Weights of a small GPT-style language model, trained from scratch on English Wikipedia.
Size: 15 layers, 10 heads of 32, MLP 1088 SwiGLU, vocabulary 32000, 42.3M parameters.
MLP neurons of a small language model. Each row is named by its layer, matrix (gate and up: input weights; down: output weights) and neuron, and shows model dimensions 192-319. Each number is 50 + 10 x the weight over its row's rms, rounded and kept within 0 to 99. A neuron's up and down rows have the sign that makes its largest values positive.
After each neuron's rows, "fires on" lists the tokens most often at its 100 highest values on Wikipedia text that the model never trained on. A number after a token or word is its count.

L7.gate591:63 61 53 44 50 55 41 67 66 46 60 53 24 59 47 44 52 47 53 46 56 45 56 57 36 44 38 26 59 55 53 48 52 35 51 60 59 60 33 53 51 37 36 60 41 68 45 55 46 48 54 53 47 49 58 45 58 56 50 46 53 49 51 39 62 40 37 43 51 66 59 35 51 46 36 42 57 51 60 48 72 55 59 62 58 50 52 42 34 30 27 65 57 37 60 46 67 47 40 42 41 24 66 58 58 31 34 62 56 44 48 44 55 45 47 53 49 45 54 44 47 53 37 43 44 50 23 43
L7.up591:58 49 61 52 58 61 25 62 44 57 50 63 49 36 53 37 48 63 58 78 37 61 61 63 48 57 34 40 56 40 48 55 43 44 50 48 45 54 51 53 52 50 45 56 52 31 48 62 65 47 49 53 45 47 57 44 42 57 70 34 50 45 49 35 38 57 60 48 52 62 40 63 52 59 49 48 62 50 36 49 47 50 47 59 47 57 41 61 43 49 59 36 59 58 52 47 36 62 49 54 46 25 47 49 31 48 45 52 53 39 54 43 63 53 48 56 45 39 39 52 39 43 40 41 60 41 54 78
L7.down591:59 50 50 45 37 62 42 48 60 52 42 46 63 42 53 36 61 36 55 50 40 39 48 65 35 41 52 36 67 63 52 58 39 46 54 48 44 50 43 77 58 57 45 77 49 65 29 45 53 43 53 49 45 24 46 60 47 56 48 46 49 55 57 62 52 54 54 46 53 79 62 42 48 36 46 39 52 48 56 42 60 37 56 59 61 39 53 33 53 40 36 47 49 36 54 46 51 44 43 43 35 35 59 60 56 36 51 52 36 33 54 56 41 64 43 59 45 50 54 45 50 59 48 52 46 44 44 39
fires on: " they" 27, " most" 15, " all" 12, " these" 9, " those" 7, " both" 6

L5.gate833:55 34 36 52 63 38 35 57 38 53 44 45 47 60 48 66 47 57 50 51 38 56 51 45 62 45 67 47 39 36 55 53 52 48 60 53 41 55 46 53 44 41 55 57 59 44 47 48 71 35 58 50 57 48 62 31 40 70 44 61 47 50 44 27 51 54 48 58 54 42 42 60 48 58 64 53 54 65 63 56 55 51 44 63 57 47 49 46 51 66 47 58 53 51 71 63 52 58 55 57 37 63 75 45 61 52 34 40 51 62 53 57 52 53 51 66 50 57 36 73 45 31 44 32 40 37 26 60
L5.up833:34 49 35 41 49 47 50 52 39 59 59 52 33 30 45 48 43 47 41 60 68 46 46 48 61 42 51 41 48 57 50 45 47 52 47 76 42 46 55 62 69 52 36 45 53 53 56 57 49 52 53 43 35 55 48 24 45 60 37 51 34 29 57 45 68 50 48 51 55 49 57 65 49 48 29 39 59 66 49 58 45 44 30 63 57 63 43 68 52 51 63 61 55 45 39 61 54 62 53 51 42 35 35 67 38 45 47 61 50 51 46 47 56 61 44 37 32 39 43 52 63 50 54 72 44 47 69 33
L5.down833:49 40 41 61 58 42 49 47 58 69 49 63 46 35 47 57 54 48 63 55 66 36 50 66 47 40 62 43 46 43 39 49 36 43 56 81 52 37 48 57 58 47 46 39 72 56 59 63 50 42 66 37 44 38 60 44 50 59 38 48 37 48 60 64 41 50 53 45 53 29 57 72 58 50 28 53 37 54 48 48 55 38 51 62 61 57 53 62 56 45 37 58 47 49 45 52 29 52 44 43 49 44 50 49 42 62 53 51 55 60 47 56 54 51 58 45 47 45 40 58 52 45 56 71 45 39 58 42
fires on: " La" 16, "La" 14, " Swa" 13, "}{\\" 5, "ü" 5

L11.gate603:54 64 47 36 45 55 27 48 44 39 61 41 35 59 50 50 40 46 65 57 43 41 36 62 54 43 40 44 47 43 37 41 47 40 54 45 41 54 52 42 68 48 68 58 58 59 55 39 59 54 49 55 59 26 62 39 55 60 33 38 47 42 65 44 56 40 53 39 57 32 47 63 45 64 37 55 31 60 47 64 41 50 64 60 44 53 53 62 71 35 39 37 54 61 37 67 50 44 73 55 29 65 57 50 73 52 56 51 49 57 34 62 54 58 47 62 23 67 53 48 56 53 50 37 40 55 52 57
L11.up603:49 71 44 42 39 53 31 47 42 48 64 31 41 52 38 48 37 61 70 53 46 42 44 66 52 51 44 51 62 40 40 40 52 37 52 46 52 52 51 50 57 58 74 66 59 54 60 35 51 50 33 53 59 34 62 39 59 62 29 33 61 38 74 44 56 42 58 49 51 23 59 39 38 52 42 48 30 58 54 75 46 47 65 61 35 46 47 40 64 45 33 40 54 61 41 62 48 42 64 65 33 64 49 59 63 72 50 50 43 63 32 58 64 61 46 56 31 58 56 47 62 39 43 43 42 54 54 55
L11.down603:46 52 58 48 52 58 52 57 59 53 62 46 63 44 37 53 41 56 56 55 56 47 44 62 53 53 44 43 44 49 36 45 51 57 37 55 46 57 59 49 40 56 64 54 53 53 58 50 53 43 38 58 41 42 60 48 57 56 45 48 49 44 57 53 45 19 52 49 46 44 45 55 44 53 48 55 44 60 60 45 45 46 51 56 43 58 50 52 54 43 62 60 57 51 42 54 37 26 59 47 49 62 63 43 67 54 43 43 43 84 46 47 53 49 37 53 42 48 50 35 53 49 33 55 60 59 51 46
fires on: "\n" 60, "==" 21, "===" 8, " ==" 8

L10.gate565:61 43 51 52 50 41 49 54 39 40 52 62 36 53 60 47 37 42 52 62 53 42 45 64 56 54 40 24 53 56 54 40 50 46 80 67 54 47 47 40 69 62 52 52 62 56 46 42 60 69 52 67 47 51 64 54 34 74 62 32 42 34 61 37 68 37 47 54 55 57 70 65 46 62 54 59 28 53 20 46 50 67 47 51 37 69 48 51 54 42 57 57 53 43 46 37 66 51 55 56 40 53 57 40 63 28 66 40 54 59 50 41 59 49 44 48 48 47 53 45 55 45 56 58 56 42 47 41
L10.up565:51 71 48 47 56 64 46 35 33 43 68 53 53 42 55 51 56 48 63 64 45 52 43 42 54 62 37 48 46 40 45 54 54 44 29 48 56 61 55 53 60 50 53 57 66 57 53 52 48 68 61 49 56 40 48 35 53 55 49 39 71 37 62 50 52 57 61 71 55 38 42 34 43 57 46 51 44 52 51 60 47 62 43 57 30 54 40 35 49 34 38 60 39 43 37 85 36 50 67 58 54 53 66 41 48 45 43 63 40 64 31 70 66 57 41 38 46 48 50 38 48 44 47 37 50 55 46 59
L10.down565:43 51 56 51 59 57 39 56 44 41 66 60 45 52 50 51 47 54 58 62 49 48 44 50 57 60 43 50 57 52 48 53 47 55 54 49 51 54 40 55 48 36 69 48 50 41 58 49 48 52 58 54 55 48 60 31 52 57 37 30 53 43 43 37 44 17 48 49 54 49 67 48 57 43 53 63 32 56 48 56 53 60 60 55 31 35 33 70 50 44 53 46 55 48 39 42 56 52 61 53 49 58 48 42 51 36 66 59 44 91 40 60 48 48 50 43 58 47 58 51 59 31 53 57 56 64 53 57
fires on: "\n" 98

L10.gate730:55 55 56 61 34 43 37 50 62 45 41 57 53 36 34 49 32 59 52 49 43 45 55 59 39 56 34 66 41 58 38 42 58 30 55 49 69 41 58 48 53 42 53 44 40 53 27 50 46 46 61 69 48 44 41 39 41 32 61 61 36 34 63 41 49 54 51 49 42 45 59 61 71 46 61 53 43 43 46 44 66 57 51 44 53 54 49 48 54 52 56 55 47 43 42 61 20 48 47 46 58 15 58 54 56 55 32 56 66 31 38 58 45 41 65 44 57 38 50 40 55 50 47 60 38 60 55 72
L10.up730:54 54 53 45 52 47 52 37 61 42 32 57 46 57 51 54 67 82 48 51 56 41 55 58 37 59 34 46 55 67 46 55 51 57 48 45 39 49 57 47 49 53 64 17 61 49 29 43 31 49 53 56 45 61 64 57 40 56 56 44 71 30 57 78 39 42 57 52 44 46 63 60 43 58 58 52 44 47 55 47 54 56 40 45 44 58 40 64 34 44 50 50 43 66 55 62 62 50 52 56 44 59 70 43 42 37 58 65 43 57 52 39 49 51 52 71 64 50 43 45 59 53 47 43 50 52 58 60
L10.down730:44 41 49 54 38 68 58 41 52 58 50 58 68 42 36 42 47 53 56 56 55 56 38 44 74 44 47 57 54 62 48 59 47 56 59 46 43 62 50 53 43 52 51 53 63 54 56 62 39 59 41 49 45 37 51 70 74 46 52 41 54 33 44 34 56 45 67 57 33 41 54 44 40 50 46 60 62 50 53 51 45 56 48 41 54 45 41 35 62 27 57 78 43 55 53 56 63 64 47 50 52 57 39 49 30 64 38 34 40 58 37 77 55 46 48 51 48 45 65 53 51 56 44 51 43 46 43 49
fires on: " |" 58, " 3" 6

L11.gate253:41 50 46 54 33 47 44 58 46 37 35 37 45 57 34 52 21 39 72 54 69 28 63 36 47 65 39 44 38 62 43 46 48 71 58 65 46 49 45 57 51 48 52 46 47 54 62 58 51 45 56 55 47 47 43 60 67 56 44 63 42 62 62 36 50 30 41 46 56 42 61 41 47 63 45 64 47 49 65 55 72 60 59 51 67 46 62 51 52 50 69 42 41 39 43 39 61 49 50 53 38 62 52 31 33 43 36 62 66 56 49 41 61 50 53 58 33 36 38 38 63 44 62 52 42 50 60 44
L11.up253:55 60 44 51 49 40 37 54 39 63 47 47 40 60 42 45 42 50 72 72 45 38 47 42 52 61 44 36 43 45 50 19 55 66 48 29 62 26 33 35 58 59 43 54 36 47 46 49 47 47 42 59 54 42 45 41 55 48 45 52 40 50 48 38 53 32 51 53 56 47 56 56 49 53 52 66 44 37 47 36 62 71 63 37 50 52 55 55 43 48 65 42 41 45 35 37 63 54 49 58 56 54 44 45 40 56 53 49 57 46 47 40 36 50 63 50 36 43 36 61 51 59 61 39 58 60 45 35
L11.down253:34 69 41 64 41 74 52 41 32 44 61 43 44 45 62 43 27 55 53 35 43 55 58 64 46 38 36 29 35 44 41 57 47 57 60 36 51 61 24 55 44 57 47 41 59 55 60 70 50 46 59 39 40 31 70 56 42 44 54 52 53 43 60 60 46 40 50 50 37 60 39 39 35 53 52 50 50 51 50 57 75 49 44 46 41 43 51 53 54 63 58 42 55 55 40 46 55 53 49 48 55 43 57 31 55 47 46 63 61 46 55 44 52 69 50 57 22 51 64 51 46 50 52 64 46 43 61 59
fires on: "On" 18, " On" 13, " at" 9, " on" 8, " |" 8, " in" 7

L10.gate356:51 50 51 46 36 62 52 48 44 49 52 42 54 63 37 76 55 65 51 46 50 55 49 77 58 48 40 48 62 48 43 41 40 29 58 45 50 38 61 56 30 60 50 54 31 49 42 49 44 36 47 46 42 53 28 40 62 46 56 45 38 39 52 41 48 28 54 48 52 46 49 46 46 41 47 51 24 59 48 39 59 49 28 52 42 50 53 44 37 47 42 55 58 28 44 39 46 56 57 64 50 38 48 40 48 49 33 58 53 41 74 63 48 56 59 60 60 48 42 43 58 53 37 26 62 62 70 55
L10.up356:46 42 55 47 71 50 55 30 48 53 44 51 47 62 32 52 53 48 61 42 66 43 51 54 35 39 42 50 43 26 53 15 42 54 58 58 33 50 43 43 60 46 42 48 55 52 52 50 38 43 57 56 47 64 37 66 64 56 66 55 47 56 53 54 66 40 47 52 57 47 81 69 58 32 44 47 42 45 53 46 59 36 55 48 55 57 60 65 55 30 43 44 46 38 34 60 55 51 49 60 43 50 54 60 62 39 49 48 36 51 43 67 61 48 46 27 49 46 42 57 76 59 49 40 60 46 57 48
L10.down356:30 54 36 46 41 67 63 58 45 34 38 60 46 41 66 40 42 51 43 51 67 43 50 59 60 46 35 40 59 35 48 55 61 38 57 44 55 49 61 42 58 56 59 70 49 50 57 55 40 66 41 53 48 37 66 52 71 48 57 66 57 45 80 53 46 58 56 44 51 54 52 33 61 50 43 50 76 47 62 58 39 45 35 47 47 42 46 39 48 61 59 51 47 56 57 26 53 62 54 33 59 60 65 61 49 67 37 39 59 63 41 48 48 59 48 39 45 45 65 55 44 62 38 46 46 50 29 45
fires on: " the" 62, " |" 16, " of" 6, "-" 4

L10.gate104:74 40 40 45 61 38 54 41 50 39 34 57 61 58 45 61 42 52 44 63 75 44 49 54 50 52 46 49 31 63 78 54 50 39 66 50 53 39 36 64 49 45 23 54 52 54 73 44 48 39 45 42 47 57 37 31 81 49 43 49 58 59 43 42 42 32 47 56 60 52 74 68 36 59 54 46 46 27 59 51 54 49 66 57 52 41 55 52 57 39 53 38 50 34 54 48 48 45 65 47 50 54 52 34 54 44 57 56 53 48 54 52 65 59 58 54 61 34 44 55 55 43 46 62 51 52 49 66
L10.up104:49 64 65 43 54 49 44 49 38 67 42 59 46 61 42 65 46 57 55 61 64 38 48 47 61 41 52 70 43 66 59 47 58 46 66 42 53 51 42 55 38 39 52 38 37 54 27 48 68 46 45 46 59 49 47 38 50 47 43 69 32 47 35 57 52 49 34 44 55 58 48 51 66 55 52 46 48 52 56 59 56 61 77 56 55 55 20 71 34 32 63 32 33 40 44 78 48 61 60 47 64 56 53 45 43 49 27 34 56 51 58 67 41 45 41 48 73 57 54 55 59 58 49 51 54 47 48 64
L10.down104:59 59 57 61 42 49 54 44 51 46 53 50 58 59 65 57 59 46 48 50 47 43 55 40 45 57 57 67 62 51 52 49 44 57 52 41 48 54 54 50 68 69 50 70 58 35 44 50 43 41 53 41 67 47 58 52 58 44 59 47 57 48 68 47 38 34 57 51 57 40 42 32 39 50 71 50 37 43 55 39 58 37 47 53 46 55 45 52 47 59 44 50 59 40 45 51 45 52 40 38 34 47 54 37 59 59 66 51 33 59 36 35 61 51 66 52 45 45 59 35 52 51 61 51 35 58 62 36
fires on: " |" 30, " season" 16, " goal" 4

L3.gate955:49 57 51 39 45 60 47 58 48 41 58 32 63 44 65 46 61 60 64 50 71 46 50 63 44 58 49 48 59 56 41 43 45 50 50 72 47 51 55 65 53 59 38 58 48 34 54 49 47 54 53 57 46 52 43 65 59 47 48 57 44 44 55 61 54 54 48 51 59 55 62 34 54 59 67 53 66 52 54 33 56 53 65 45 40 56 53 36 40 52 65 53 54 47 46 56 35 46 33 47 53 40 52 59 39 43 46 54 53 64 47 54 60 53 35 43 59 53 56 58 54 57 64 39 62 53 50 54
L3.up955:48 54 64 46 41 48 53 59 61 58 60 52 64 61 42 62 66 52 60 37 59 40 52 46 28 50 64 45 60 59 56 50 54 52 53 64 46 56 57 49 46 46 47 43 47 51 45 33 73 56 72 48 51 39 44 43 59 32 38 45 38 45 37 59 47 42 54 48 46 42 45 55 60 61 49 53 26 66 55 62 44 51 55 44 42 58 37 67 51 50 38 71 58 43 48 48 38 55 51 55 55 46 52 61 47 66 49 59 47 49 56 61 26 67 67 31 42 43 48 39 59 46 35 36 56 60 54 32
L3.down955:40 55 67 35 38 41 51 46 60 49 60 30 58 71 52 59 56 49 43 52 49 47 55 40 49 48 58 42 54 56 59 52 38 65 52 48 54 40 54 59 38 75 54 66 54 52 59 49 56 66 52 57 33 45 55 62 39 43 43 39 56 69 54 70 45 37 61 37 69 71 52 45 55 50 49 66 60 54 68 60 47 47 42 39 50 50 64 48 65 47 54 50 60 39 64 42 27 85 37 67 44 40 51 53 56 57 53 63 70 45 65 36 38 56 42 59 42 47 56 34 39 37 43 49 53 48 55 53
fires on: "c" 24, "on" 24, "i" 7, "e" 6

L4.gate622:43 61 45 49 50 52 30 45 42 41 65 62 46 54 46 44 27 49 65 61 54 39 35 53 55 52 64 58 57 35 52 49 64 58 53 47 38 54 46 51 57 39 59 44 54 33 48 37 44 40 58 52 53 47 55 38 39 61 56 40 54 25 66 44 63 48 53 38 66 35 66 45 36 66 42 49 70 77 68 58 53 63 39 52 47 54 58 45 43 49 48 53 55 41 50 39 68 57 62 55 45 33 52 45 57 28 43 57 67 49 34 65 63 54 47 48 39 57 58 46 44 46 45 50 47 47 38 36
L4.up622:58 51 67 49 53 51 56 56 40 27 56 31 60 57 41 49 52 32 31 47 50 30 35 51 56 45 49 51 46 42 34 22 44 44 50 55 42 63 55 48 61 45 37 44 47 34 45 44 46 51 59 55 36 58 58 42 36 40 55 47 50 40 43 34 57 47 41 47 50 41 48 65 69 56 45 77 46 49 49 39 58 53 45 57 52 61 47 44 53 54 54 54 51 51 53 49 60 54 51 47 76 54 49 50 51 52 25 44 58 52 44 69 46 53 50 59 42 33 51 53 84 38 58 52 55 60 54 49
L4.down622:57 61 56 65 54 66 44 60 51 41 48 44 69 46 42 44 49 42 49 59 43 47 52 64 53 45 61 53 38 39 47 41 43 65 52 52 40 63 53 52 64 43 49 51 44 35 52 52 41 28 51 50 46 48 45 69 36 50 58 47 48 33 58 51 65 48 48 39 61 41 60 73 51 41 38 81 37 59 44 44 53 49 30 54 62 60 53 45 42 56 53 48 49 48 61 68 61 72 44 61 57 49 45 40 51 41 23 43 63 47 42 51 50 49 56 55 25 39 52 76 66 39 53 51 61 55 47 38
fires on: " du" 28, "La" 14, " di" 9, " La" 8, " la" 7, " do" 7

L10.gate80:57 51 55 48 61 35 36 44 40 56 31 57 66 31 35 51 55 52 47 56 66 38 53 45 30 41 58 40 53 46 48 57 71 41 53 45 47 37 51 46 43 27 51 44 42 59 42 60 44 49 57 37 67 50 47 49 47 53 43 53 50 49 75 47 58 48 31 39 48 37 59 53 49 37 51 43 51 47 61 42 74 63 57 63 66 60 42 58 47 35 46 44 55 56 59 56 50 55 47 46 56 54 60 53 44 47 38 58 53 40 43 42 52 67 64 53 48 47 51 33 49 23 32 53 45 69 54 64
L10.up80:44 68 49 75 49 58 66 47 45 48 53 60 30 47 41 49 64 63 64 40 35 55 57 56 42 58 41 43 39 60 66 60 66 52 50 35 50 46 54 53 61 53 48 29 56 46 41 61 61 58 44 48 54 42 42 37 40 41 55 58 40 47 56 56 43 46 48 61 47 46 41 56 47 49 52 60 49 42 40 47 35 55 44 33 61 43 45 65 52 66 60 50 41 36 62 68 71 39 42 44 56 66 38 33 40 51 70 50 56 68 44 42 40 49 47 52 61 54 32 40 37 57 50 40 32 49 62 48
L10.down80:61 52 47 68 44 65 59 38 46 56 55 57 57 35 57 68 63 62 56 53 44 44 49 57 46 44 38 54 44 67 52 48 62 55 58 38 45 58 54 55 58 64 55 49 64 45 47 61 60 50 38 59 41 53 31 30 52 39 62 48 42 45 54 48 47 48 64 46 52 59 40 45 60 38 55 68 54 59 28 47 39 50 58 41 40 49 52 49 52 63 57 58 51 33 51 57 69 43 57 45 60 63 49 38 48 43 68 42 66 65 42 47 50 53 39 51 43 40 56 52 28 69 62 45 43 47 58 42
fires on: " |" 53, "\n" 7, " of" 7, " Nominated" 5, " by" 4

L10.gate526:50 58 65 42 60 47 45 46 68 44 54 38 55 42 75 51 48 70 54 68 51 23 55 54 48 39 51 39 50 47 47 50 69 31 45 61 59 44 35 46 61 34 33 28 45 55 56 50 46 63 64 55 53 53 36 34 44 52 57 39 56 50 45 48 57 51 56 40 49 47 61 58 37 67 56 51 35 59 55 41 55 42 48 66 65 47 62 42 45 48 52 49 55 48 51 46 51 41 56 41 44 48 44 61 50 38 50 55 49 38 55 63 42 39 22 48 56 58 40 50 61 25 49 51 69 58 44 78
L10.up526:56 46 86 59 68 55 36 65 47 51 52 59 36 47 37 49 50 31 52 48 32 68 38 38 45 38 58 47 51 53 54 47 57 37 57 58 64 31 57 72 48 45 58 66 50 65 45 38 58 43 39 58 45 67 42 49 49 51 42 41 42 51 42 57 59 50 46 56 59 52 58 44 56 56 69 57 49 37 35 62 52 62 62 40 37 52 60 71 44 55 35 42 68 53 54 69 43 43 45 68 69 41 51 67 43 44 48 42 52 50 62 57 45 52 54 50 43 32 67 42 55 54 38 48 59 40 56 22
L10.down526:46 69 40 45 54 44 39 39 47 36 58 68 65 75 54 51 56 38 21 40 72 58 58 63 46 63 60 55 45 47 42 48 35 52 63 39 49 83 43 39 58 58 57 53 39 48 53 48 53 62 36 39 47 53 46 54 46 44 52 40 40 52 59 54 53 37 62 57 52 42 56 50 62 51 63 48 42 45 50 53 37 57 49 35 45 51 57 49 61 64 49 43 58 42 39 51 36 51 39 51 51 44 55 36 43 54 60 49 50 72 60 55 61 57 61 54 56 68 53 38 54 51 44 46 24 41 58 41
fires on: " of" 35, "s" 8, ":" 8, "as" 6, " (" 6, " |" 5

L10.gate929:55 70 58 35 43 63 34 53 36 33 58 28 50 56 43 48 37 53 64 57 39 37 28 60 62 59 41 34 63 45 36 45 48 51 59 61 61 34 45 55 53 49 66 53 46 60 52 29 48 46 54 51 60 49 67 42 39 52 50 37 57 53 64 49 55 43 44 40 45 43 49 48 38 68 46 49 42 54 60 62 59 50 64 69 44 58 55 49 53 31 58 40 37 50 49 55 40 53 69 70 38 56 69 57 72 34 49 54 40 49 28 65 63 62 40 47 40 45 56 42 60 40 46 51 47 51 50 48
L10.up929:62 66 46 41 49 57 34 50 43 47 58 42 36 57 46 52 32 66 70 59 38 50 33 63 55 61 44 34 53 42 39 56 62 46 50 58 57 39 46 52 42 56 68 61 61 53 44 30 42 41 40 56 62 38 74 49 36 64 50 31 58 49 71 57 62 41 54 49 32 49 50 52 27 65 58 59 36 61 50 72 49 62 66 62 39 48 44 51 51 38 42 40 48 57 51 57 44 46 65 76 37 54 51 55 68 48 47 48 44 49 37 62 56 55 31 54 40 58 50 44 59 49 52 45 60 44 34 53
L10.down929:50 50 54 35 45 63 36 51 55 49 67 51 53 53 58 49 44 49 58 53 45 44 53 53 52 46 49 42 46 51 43 48 59 51 44 46 55 44 46 47 58 55 63 54 56 54 50 42 49 56 55 55 56 39 62 43 51 57 48 46 50 50 58 50 52 09 49 48 51 42 56 49 52 50 47 55 42 56 52 66 54 47 55 55 43 51 52 53 52 33 46 42 56 52 51 54 54 22 52 57 49 61 56 58 62 56 42 50 47 49 41 51 59 52 42 57 45 51 53 50 57 49 41 51 56 51 53 51
fires on: "\n" 44, "==" 31, " ==" 13, "===" 9

L11.gate569:49 57 41 44 57 60 29 67 44 53 44 60 49 51 48 58 52 58 67 52 53 57 42 56 50 59 39 34 43 50 33 49 24 48 47 56 39 36 36 43 52 51 54 59 54 37 41 49 43 29 55 52 50 28 56 58 40 66 56 50 25 47 72 53 40 51 36 55 50 45 38 70 69 44 52 61 53 54 33 40 51 48 67 46 40 66 59 46 55 51 35 51 46 62 35 49 43 47 52 39 48 44 53 66 48 66 36 61 42 59 39 55 54 55 69 52 46 46 64 46 58 59 50 44 57 40 45 48
L11.up569:54 53 42 62 74 52 24 78 42 61 67 53 40 44 55 49 48 45 54 58 50 67 45 54 30 57 49 27 50 42 42 66 45 58 30 46 39 49 48 56 48 50 55 56 51 44 56 65 43 56 45 51 59 39 50 42 39 85 55 49 43 51 46 56 40 52 45 58 38 31 53 71 36 28 58 62 48 55 46 54 53 62 62 49 41 35 57 37 63 43 52 57 54 54 56 39 52 46 57 44 46 71 42 62 43 75 36 60 45 48 35 24 53 53 56 53 42 45 52 40 35 60 31 40 40 42 44 52
L11.down569:48 44 49 31 38 55 62 46 58 44 33 54 63 56 55 40 38 70 30 46 53 45 45 41 50 47 47 37 56 61 59 40 46 72 57 61 37 60 48 60 55 48 54 53 65 59 61 53 58 34 52 46 55 56 48 38 44 62 72 44 43 59 61 58 51 46 55 53 49 84 60 34 44 55 50 53 45 52 67 72 66 36 42 59 76 42 50 68 64 73 56 57 53 38 51 56 50 28 57 47 52 40 59 49 28 37 60 50 61 50 39 64 45 58 40 71 46 67 46 31 52 52 64 64 30 33 48 51
fires on: " and" 94, " the" 5

L4.gate373:48 52 41 46 39 67 56 64 56 42 48 42 60 44 51 44 79 46 65 45 55 80 52 38 64 47 51 58 67 51 50 68 44 43 45 56 59 31 53 46 54 45 46 62 46 50 57 35 70 44 64 51 59 61 54 65 52 42 36 57 30 54 53 56 42 45 59 63 57 60 29 51 60 49 61 43 77 39 62 46 42 50 67 40 49 45 46 26 56 69 49 53 47 63 43 52 49 49 38 32 53 35 44 61 48 48 27 50 48 59 51 49 63 55 45 54 47 56 49 44 32 40 52 51 61 51 55 22
L4.up373:34 47 56 59 45 49 57 38 48 53 52 52 59 67 49 44 46 69 53 36 59 45 52 50 45 40 43 31 43 51 53 46 43 56 57 45 49 41 33 42 44 48 33 74 59 54 48 55 50 63 54 47 53 61 55 37 78 46 44 53 41 57 44 61 42 56 64 50 41 47 42 28 61 55 20 42 45 49 55 60 52 47 48 48 49 51 47 49 32 35 43 49 48 59 56 36 56 55 51 46 60 49 59 58 61 56 33 45 51 54 41 49 10 36 55 61 52 45 24 51 52 47 53 59 43 47 40 47
L4.down373:63 42 63 45 59 46 53 44 40 65 55 51 53 65 53 65 43 40 57 56 42 50 41 51 63 61 71 49 45 57 52 64 47 27 53 50 44 49 68 54 50 35 57 33 50 55 52 36 47 40 56 48 62 48 56 68 61 45 54 60 82 48 55 36 63 52 58 45 64 54 45 45 54 65 57 71 45 53 54 47 39 27 53 29 56 57 48 50 49 45 44 53 58 40 41 43 53 53 56 42 56 50 31 38 46 48 62 55 48 37 47 52 43 50 45 59 52 56 47 54 46 61 65 75 28 66 60 42
fires on: "e" 30, "au" 16, "on" 16, " home" 12, "a" 4, "o" 4

L12.gate348:63 29 35 64 57 47 41 55 33 66 45 44 68 55 42 55 38 41 31 59 62 45 28 68 49 39 47 59 44 36 48 48 43 44 51 59 36 43 45 51 60 38 32 52 43 39 48 64 55 65 44 46 48 39 58 55 63 61 36 59 44 54 31 41 50 59 42 51 50 41 45 61 43 42 33 53 55 55 48 62 55 55 53 67 47 37 63 57 52 53 54 33 53 45 61 50 62 39 68 51 29 53 58 42 52 50 42 33 45 32 70 37 43 49 68 58 31 47 43 44 50 66 39 56 56 40 46 49
L12.up348:47 64 59 52 39 46 36 35 56 65 54 62 60 48 61 37 37 68 36 58 40 31 52 48 34 49 50 57 37 43 66 58 41 43 49 41 43 49 49 50 45 51 48 58 44 54 44 60 46 58 54 47 62 47 51 49 36 48 60 48 53 47 59 54 44 38 54 47 67 53 46 67 56 58 56 50 58 45 72 44 40 59 57 70 45 32 52 40 71 50 49 42 65 60 42 56 49 48 47 21 51 67 55 58 55 53 52 42 37 54 74 47 44 52 56 53 68 69 54 39 38 56 37 33 61 48 50 50
L12.down348:56 34 46 45 45 42 42 53 33 40 35 36 62 45 57 49 67 46 51 40 40 39 44 64 47 39 41 59 55 51 69 46 49 54 37 30 35 45 42 48 50 52 59 59 54 56 58 60 55 49 55 41 41 61 41 54 44 35 48 60 48 46 59 51 53 41 77 47 45 46 44 37 51 44 51 47 46 38 57 63 59 21 57 32 50 62 56 51 36 41 48 32 47 55 56 46 51 50 47 50 56 48 56 63 46 44 62 43 48 51 35 39 38 48 53 50 38 28 36 55 41 57 51 50 43 41 48 54
fires on: "," 40, " |" 16, " 6," 6, " 19," 4

L10.gate519:64 39 34 45 54 24 52 58 42 52 55 37 49 52 58 85 38 60 39 55 36 59 34 56 50 60 44 47 49 42 59 48 52 51 68 46 52 43 41 48 44 38 42 32 42 57 57 54 57 40 48 57 59 42 37 48 50 54 68 45 44 49 58 53 60 62 65 49 46 66 55 60 49 56 48 41 34 50 44 45 58 61 59 55 50 55 55 60 39 49 43 62 56 37 73 58 50 50 69 39 41 48 56 28 44 56 64 50 59 57 41 49 60 42 36 66 48 47 52 34 29 53 28 37 48 60 53 63
L10.up519:61 37 52 48 58 44 43 51 49 49 45 52 42 35 63 53 57 37 71 68 55 52 21 42 61 47 53 67 40 34 67 43 51 32 56 47 41 65 45 45 51 49 54 51 51 59 51 62 44 38 44 47 44 36 33 47 54 55 59 37 27 52 33 55 60 52 59 45 55 49 63 57 53 45 63 52 44 43 48 39 46 58 51 54 47 57 27 59 58 56 55 46 43 62 63 67 26 54 40 42 31 66 68 21 55 55 41 30 72 46 47 65 49 43 46 38 54 63 62 49 55 32 61 25 54 45 50 37
L10.down519:44 63 38 51 29 67 55 51 46 52 52 37 54 58 31 51 56 29 36 48 50 48 39 48 50 62 54 55 38 66 25 57 31 39 43 60 57 65 41 63 66 63 42 42 35 47 52 44 45 58 48 53 65 48 51 58 49 41 37 56 64 62 58 60 53 32 41 60 47 35 32 49 62 42 51 57 72 36 52 67 45 38 51 22 42 61 55 42 70 45 55 49 44 61 62 47 50 51 42 51 56 61 64 65 51 47 47 69 48 63 42 47 63 56 42 64 32 56 65 50 52 42 53 40 69 42 42 47
fires on: " |" 35, "===" 19, " 0" 8, "\n" 7, "." 6, " ===" 5